{
  "vocab_size": 2942,
  "init": "uniform",
  "init_std_qkv": 0.0462,
  "init_std_o": 0.0,
  "decay_fraction": 0.773
}
MLP neurons of a small language model. Each row is named by its layer, matrix (gate and up: input weights) and neuron, and shows model dimensions 0-191. Each number is 128 + 32 x the weight over its row's rms, rounded and kept within 0 to 255. Numbers have three digits each. A neuron's up and down rows have the sign that makes its largest values positive.
Before each neuron's rows, "fires on" lists the tokens most often at its 100 highest values on Wikipedia text that the model never trained on.

fires on: " bel", " stud", "g", " contin", "ond", "ist"
L5.gate126:127063121136161084106139130074109120085135107142143107135120123129164179104140087124147082127097121105150072094165137155143092117098145158116137083111110122151073105053165145085093105079126149086134149117128121158108130124089122127130123162108115201097074067161095129127168150137180153126171129115195086083117139119119086155137156127129104157116131106129117168081126128101117130142171156058101046104139111090156120159095094150130103154185177105126127088106097110141048108119111159075152110177086081076093136127120170143089171058181050165168065139159128077120120085157139150072
L5.up126:124170112131106111120101149149134176157108166175131102129090103145135109139118138107057172133080137111128143110111132116138125122098164112182118131103140134120102108150070133096107110101085172127104171151015190142092148160159170084108117074092148138150108123137150112162188104152159091136086190185093116107102126091173094142081111133097153137093201171153152155155142162100044149092109146098141191142129182093154098064130093080125145118113128065110077160050124087062115096187152096177145108149121144108151166167160094159124129129134139147160137140191123149117113100111132158086

fires on: " |", "-", "|", "%", "US"
L5.gate140:124147098124156123126097124136142062144056175084154083120159096151159111121191182137134097098114086132125174162098077116156129148156103160104178119083164136164159079153170146163141131130105167118128166171112149152102171142099113104100115130140192101114135143112149170127098136156123148208152106120160143086178209162072166130066135149137185083155117037136119142138115154123162095171163097139121126135159100122101193129136115160069155147130119153086136156152123239122163123088132134076107088101122106171168143170099111107118101126080125211149114165125130133107120144095085148099
L5.up140:136131047128134066099115127166141195141131169152156108127085172131153127140103131129157162122111096139137136106081093122131125168153096184058137119089184146151091078130128184136128151046189144147133194170125130162125118084153095153148089077116181087134118136151178210161111098109109164136167107116142070135104110164135091099114055161123157135091100183086155141119152131112157101175121166157107148193142100146133143129126089142123109131149098212102105140090132163102137165139156152104192152149162121140168158089209117137171068151112137126072134149143122168087118123137095132085

fires on: " B", " W", " L", " add", " D", " order"
L5.gate396:173145115134141139170173196111110134112113100119174151065134138159147157108140064163210126077164120188097061090126131155143110110117145163126150067072116159177084095064129177175132196092103156096130136098175063138107107116120162148140112121124131106083111051157140125097120119086148127099113150112154115143146117179078104124163134097168122132137124085128066135107126192181108079128136120152056096176163148125169117120155111178157118124179112105110109104114127107183107094062129135119074105147129096091137118129116122121153156141103200172078113127149151071167156133152077154129
L5.up396:149161196137077126138115125183227161163140141156141115129168080106141165116129077130095065089124147117137136149127141104145111114063090145138113110152121147195115135157124114140149122083078128083146120082160141100104170140132126113139107147171097172161182102125078174144155137077094102160143125155154112127200105100094195120133164133154118165090087068126203171137105141129159134180120116143165136150099157160144097166106167138070101135105144063144164165120118109090195125125139127131157121168164157102082113161196171164169136153191185122093152146149137112193109120165140085169

fires on: "j", "h", "m", "ats", "y", "k"
L5.gate365:203095168157120138146142109048159131136142172144127128077151202164137161074139140139132100148150167113144156116140124102110197141126133178114151123090170104120099189123111133101127099062126087137096149136108120115147104104102124124105173083078160104146095086105060137027182096133118140088158068106102082082172132067120126142126113112147102111105150183121116122121175149172173151141125066145107033166145119146126105149140101089148171105086132131169126134106092081088121163088141146034109142126093108140139101149104064148123075132127100105147121199085124143122131110117097120144
L5.up365:175090200120083107134131089057060095074163071085109130109073118089119154066113141156132057169139121194146162141089134101101156110207133107110209128099130133145124127162105114108135123076132072124068129122138117166226142144139145084160152166118100128125127132214113151133135140141081076128163118145169137113189121118144107162147080132092137108118135118125122084150103092133149117143098128118094159185184176094094098093170084099156116090114136157148169142149120079140156162116121113145158113142150071141181085089116071099118105090109124125128133185116111132105105115118182136141

fires on: ",", " w", " W", " +"
L5.gate375:120180115187172104110108203124072124157113144066172137102136094079104163142120159100179080113120117121128097119162102131085213128065119155137169080186138125169168122123095133157173101070132119104114076123135096078139119116118157159112132149145101090191121096138124146158115123125113124150128134182158122127178113107120136155174076085148117169083044145107068139101184118113167068088098071144095142085153120157141171207164086143113148122141116138116131128131098153099118064092102094144094110085127125155143161135094094115111138148124125198099151161096200130164150074125092148106
L5.up375:182130158152083137138146135151181104071144136115193160144122149201152171091184067094134147113158100184108172118130191125105101058120146173164109145131198093157136168137166089166167118152145180133152093145174132153115140122169154081153116129147141149169135110152120115117066050096080186124116164110112175114124207140104157146087149103124068129107132084129121099123108142101159086083101167176099116140148176155138061126114145096103118143148142130073117121146186096148147154108103108145123102157178143135148134192192149164171127170134108068153143131198150113127118120123166139147

fires on: "l", "at", "te", "i", "e", "al"
L5.gate201:169120085135149050149150115115099128176080171152081122160119153118115163128165166115094149122111090108117127211109118149161102114120104125163056152092090146057112084125085124107148120125131157171120126111093105100136138178070089133123097116151144128170087116092122098123176163096178131174126147122137141129165097067110093100136113120121174067165133116086092093096166148124124073172140127125157121145154178139108106127068163143118175116146114183123074164151057136097140140095085079077128133163102123065093073132137108117097140175127130136165190083035129135129205126123092079120
L5.up201:147145100140104139095133113104194091104159100163100161071109197118146081123091159114156170104179132157087140082115121160103109125155133186133138191130085148160179079123147134116126107131122143116188110180141133140170122184134095065182100105139180117200133139124129155156116144127076106093086125138110155112182160153134086131054142152087106096186131132149087099132106178107126108152110148167134108136107106182094087097098131144121174100100139173065136105131109134100049212098155121121180136150160148138114096130230119114134127171105089083114128160095159087162103162102101095113

fires on: "i", "e", "a", " –", "ot", " ch"
L5.gate373:113136166177131146154162188157127106118074132099146115113166166101104124198126163138196091105158139114086164109152103177156160100080124177134063094104095166083146050122083106113141188135127109164221150116127154142147168124113088107133148191133158162132101127126119105179121145147158112144126168123177172155102093074126090123118049089168161112121137066127099146121145153127166160148107142162123096047189150156176141160117099190089154132130107096125124148099119152130196127086119144112149104102114125100144146164130099081099124167130109062167161110100135062174117087115155119149
L5.up373:142096131164121137157115123089152084085129106131097113137089160106158086162150168145170124134097102156105168148154101102151107080190104113070177179103185178125146102153101144129102098117134122092105135213105109049092135148145104154139110121111106180140186109104142172095141166161128117137129163088103151059111156148152082109153094150118181119180127119200157095102155085110044160137145101134186149094167068076132122132134148099151176104146179154097091169106159106138154132112194120150140123164183185144160116107174086186096170071122099094168165161152125101118110103150132137133

fires on: " bel", "id", "ol", "im", "if"
L5.gate170:125118101143146137125134145097100129086103106144159135126109109133095161109183086147169086151170116170089106172085140137121114120150158142143134096068129094171119115078119213134071137097166070087170161160163103119128063097158118161071139153131099112146138139147148152075079144107153171140087149140071133076124113100131079144142153120110140166156073170150119112082120119103083163099083107190038128116150161119096144139113108161143147162109153050112132158107101124111103098069083081113110079135071178105131124104170125123131178106103147150110129157077189107109149078195049140102
L5.up170:141152119126091134102098121119092111154095212180118140144131206139159123105098114109126133161121128178075099114119095150119120176186143123115160061182118142149125132127070067115146139125124151189142139099139103113157179148109114128126130104130148136052131174094202128078149153143142139112091122104139172157138186057117148166148090154109183155132148164160104112110126192078148125130114112113101155151163145151182131116075127122110179121136155153057127165148109135171046088145140164131086114129181105170143097112104051118080179158097139095120205092191127106132128109155142099179

fires on: "an", "ig", "ang", "ab", "aw", "iving"
L5.gate165:147165082060123134101181137107067125079097095120102128128158059090120113136080119069136120167093149149153090146148094089076114135131103121202141085106102124106098106114136074120101116118116169113085144126118158124101105115093135157165108188164116163102073105147079138103143176177140098207128166140108129111136106182084077197116116129127185102189099172152153125140140133137150161111130098089111080084134176168144117074226092115123099134140122157141126161095102152119099164087089105105169110145143115133079137137121154057121111061089158126147170173115099131141181138131125153065
L5.up165:167158154134133154125106114126109121099123125094104142157111102081120166168171139162111116137141102173110052090162108109158168179060098149163162104193111127114103114109120125132128078031160054112131145166163083117116111133129136139086101114081108066128074104108075081177116062123099169164095087129140119114087126172143173093142126159088135154097136118125116056094156141154123177101194097154153118172153126089090161119115162144115142125187174161140170104137100143131139122119168186122076150092155174117093193140132090130118141117080132075157073201101170160100124083128140130134

fires on: "f", "st", "t", "ord", "tr", "w"
L5.gate123:122121126177161113093124152114087079128148149120030136142149118173107143136173183124116119103111130138154123144090093123113141101106186055061145192046135110168120134158073148145195122132176132154137106104113130124165184203131129101097080132152173145116113112153123110124149174098142173096118077153147168107178141114104113111073114162126089158085153078180164046130156166084154165124109115155134107107138059116160109159117146172141081161120139067127110126138109137147154155129150127129139164079140160172136078141113104116082127091191115215141108134087120115200133132121109102117
L5.up123:092106111110142076088156124085131213143182129169133171144084098137106157115151106172102117103152116105197102151085141141130131163138110156088163133130132109070125154109098121118155206167166077113161134154158170109119155107083089098067149071131157147149175122117078147088125110097159135172093142167090100156084132121179086117120107133151144074080128184069114100136176113087082206171115153147151096132141134115094124127138130112172180106082219152129124070083104103111080121095150190123180117135144114161110149128150088125143137140140083140096172147114126123150095064099066124115

fires on: "t", "f", "b", "st", "g", "c"
L5.gate92:151156092140137084089121101078116132218129101143052140104121085152162144103075117119139124133175108125192086164073087122162134156120166083129159168133074169121109165101121108132171111143148118062077164122192149132110160115126137165176124160139098126169109114113114134137098154056149100119119094098089128110061137149100134144056086138172170129076150144174096095128192128073140111108140137134157122131117163125129132105182110152172162138151100117091157136127167139120111139106092068126144110128137161093081087153159109154121199157112132179141189111149105085214193130112151113063
L5.up92:147125146162146046122154148132065161130146119170113131117139126105100093137160173139133144136054144121061169089127082137092158079189152160082129153098155116076106057096109126140109116119161194156147088075154150109087114152170183138119129098076125131084101060133100102169145081070095119120143130176121159152138115161090125139131115168178189136083120131094077154103147122077143159097101124103142141104124114154095110198133102129142137207095120152104110113127154141099062154077123129120110113139088141109143045100081145166120116171078110175110106130126176128146129151087059089160

fires on: "b", " such", "200", "p", "f", " L"
L5.gate226:140113108119123072156139096102108134175133145114112133110101113121110116110149120177099109130128191108117181172127122085128118090105094126119154129071130105122092119102121178127160147163150162152164095136162071139108176148135082121084154147176205158132116168141069181115162112139090188081095088191158106097145083118090061092174137112148146115154121127123072180153184108097213139177155109167105105066120176158147103133135146132086167147178130176093107084130108117129153149114134112037119142092107147116102052091082142137083122140138137122162094107046138134193168126109105112151
L5.up226:073156162139110101111133142156073145144053095105160128086156109172155133148108133026129145052104156174155158098172147094128113173175079171133132192151085134118099120179114111135105105109164170134143099098107132113099152171087107056125141159124137129122173155189075119120146118093102091138129144197126070099124069136137097144114081113124187091128154160119136134129149166162115093153104095153132126105124148147174115188201127131135184139126103150070115147108172110135146132173154044136156135069145195154122139123127108113157076137081148108129134129157150172191152174132097129115

fires on: "h", "b", "p", "f"
L5.gate138:132146128179135083097146121155164184152076080162110144097127132110139155050114153117122156078095142148115204116088168121123186123114140115173107156132131156115082135095103153093107123133113059126139152156118126102131159098105123082147129137194121155115137100176130175159170092124111122224070106166138102082128132140132150159119149131157126083124151123136150193038164105136101151089119137131038089145162075100123152131190141162141174102228113079111120129132107099142217144099142090102120131155081150091079158133121143144107114139134099132123135157085171143123187135159097173118
L5.up138:125115122139088084110096146086135103120140146160068100138157104159121127170070113142135181096076136122093110140107097101182178164063204104178103108160137165073119148154165104098135078117130088114109146140104212076163108084071170120195140157114106103087173132172131103114178132078098106109110129169120087103131073148155137150149156100100151109130118082056189151137127176088157136074140140097078137081152100118136113137100130159108150079129135118135155175172104134193128127109182128162185140111094136112096120074093120126101133164105139129085158172136140146154161144137102095040

fires on: "h", "a", "ad", "en"
L5.gate227:148144139130188102105097141146146131144168135190121139113083123109115123125128220138120174084122195153131130161101141095179154170091111124128121105154134070095118131192098128091112090130200127142081149156096169138086103139083168129150076082157129120130169166118129132141162142060089056128155162106113121058137076136125129185108147172099178086116156155092111099060180150107142073162117139123070118176136122135110111120093066106120162078097130098120100167117091113103137167109111102128136146114127173108121095057138162116123112192125163088145117160111118160070176172199090128103
L5.up227:156093136169094146096078181058111112156126121112157143200104168149187130141141160143095090147105151125141110119137210144097115122130179115168216098125155157111105099095103125069079111066065067126147076106143099175097075105163080152151172111122127113175088162140081136119096134125134163095149117102148115158194100185131107165161129146107143124099094131138097074093125129108144097120133138140157046097116124129092075077156131112130166106113135105183088154099081107177100150068068181097109145140157112100110159148141081118145185105123084153106154172114127102167113109132148121110

fires on: " qu", " P", " •", "P", " dec", " comp"
L5.gate278:131097131116078088184176154133151158070143156124119148150093115129146149086096076181115159128143144185130152112162061100137132057171183142124134145137115109186125162042094104168165111163150124107126094143157070161162134152139075131057171126111107135138165089159105126140117151109155125166094115126097135129073151069083055110094125118163162129166148132152089102177159092175145111183099133159134088135151113143181140087150109183119157119133114083085147142145170194130130178108159143135127148112106140097151096156172121126152111108183133142184039136102172109152158134122122206156
L5.up278:142149160135096095134128181093119122124144177161068172157151096120121158145097120088145124195093123202128152120178133110109131095134096122171107159104133171129118109126084165175096090120144089155133149118140155109081139162163125108149117088096122146152112112145107145116126120078131185186144093128124151147188090216083151165129144118168008111134094106129193119148134133177151156091125124164129164111092070083114067089116200152077139136121127145153122119084225127088156111124157149135172155106152111145175145148103104170166149075195081152134070124141095139140134141137162109144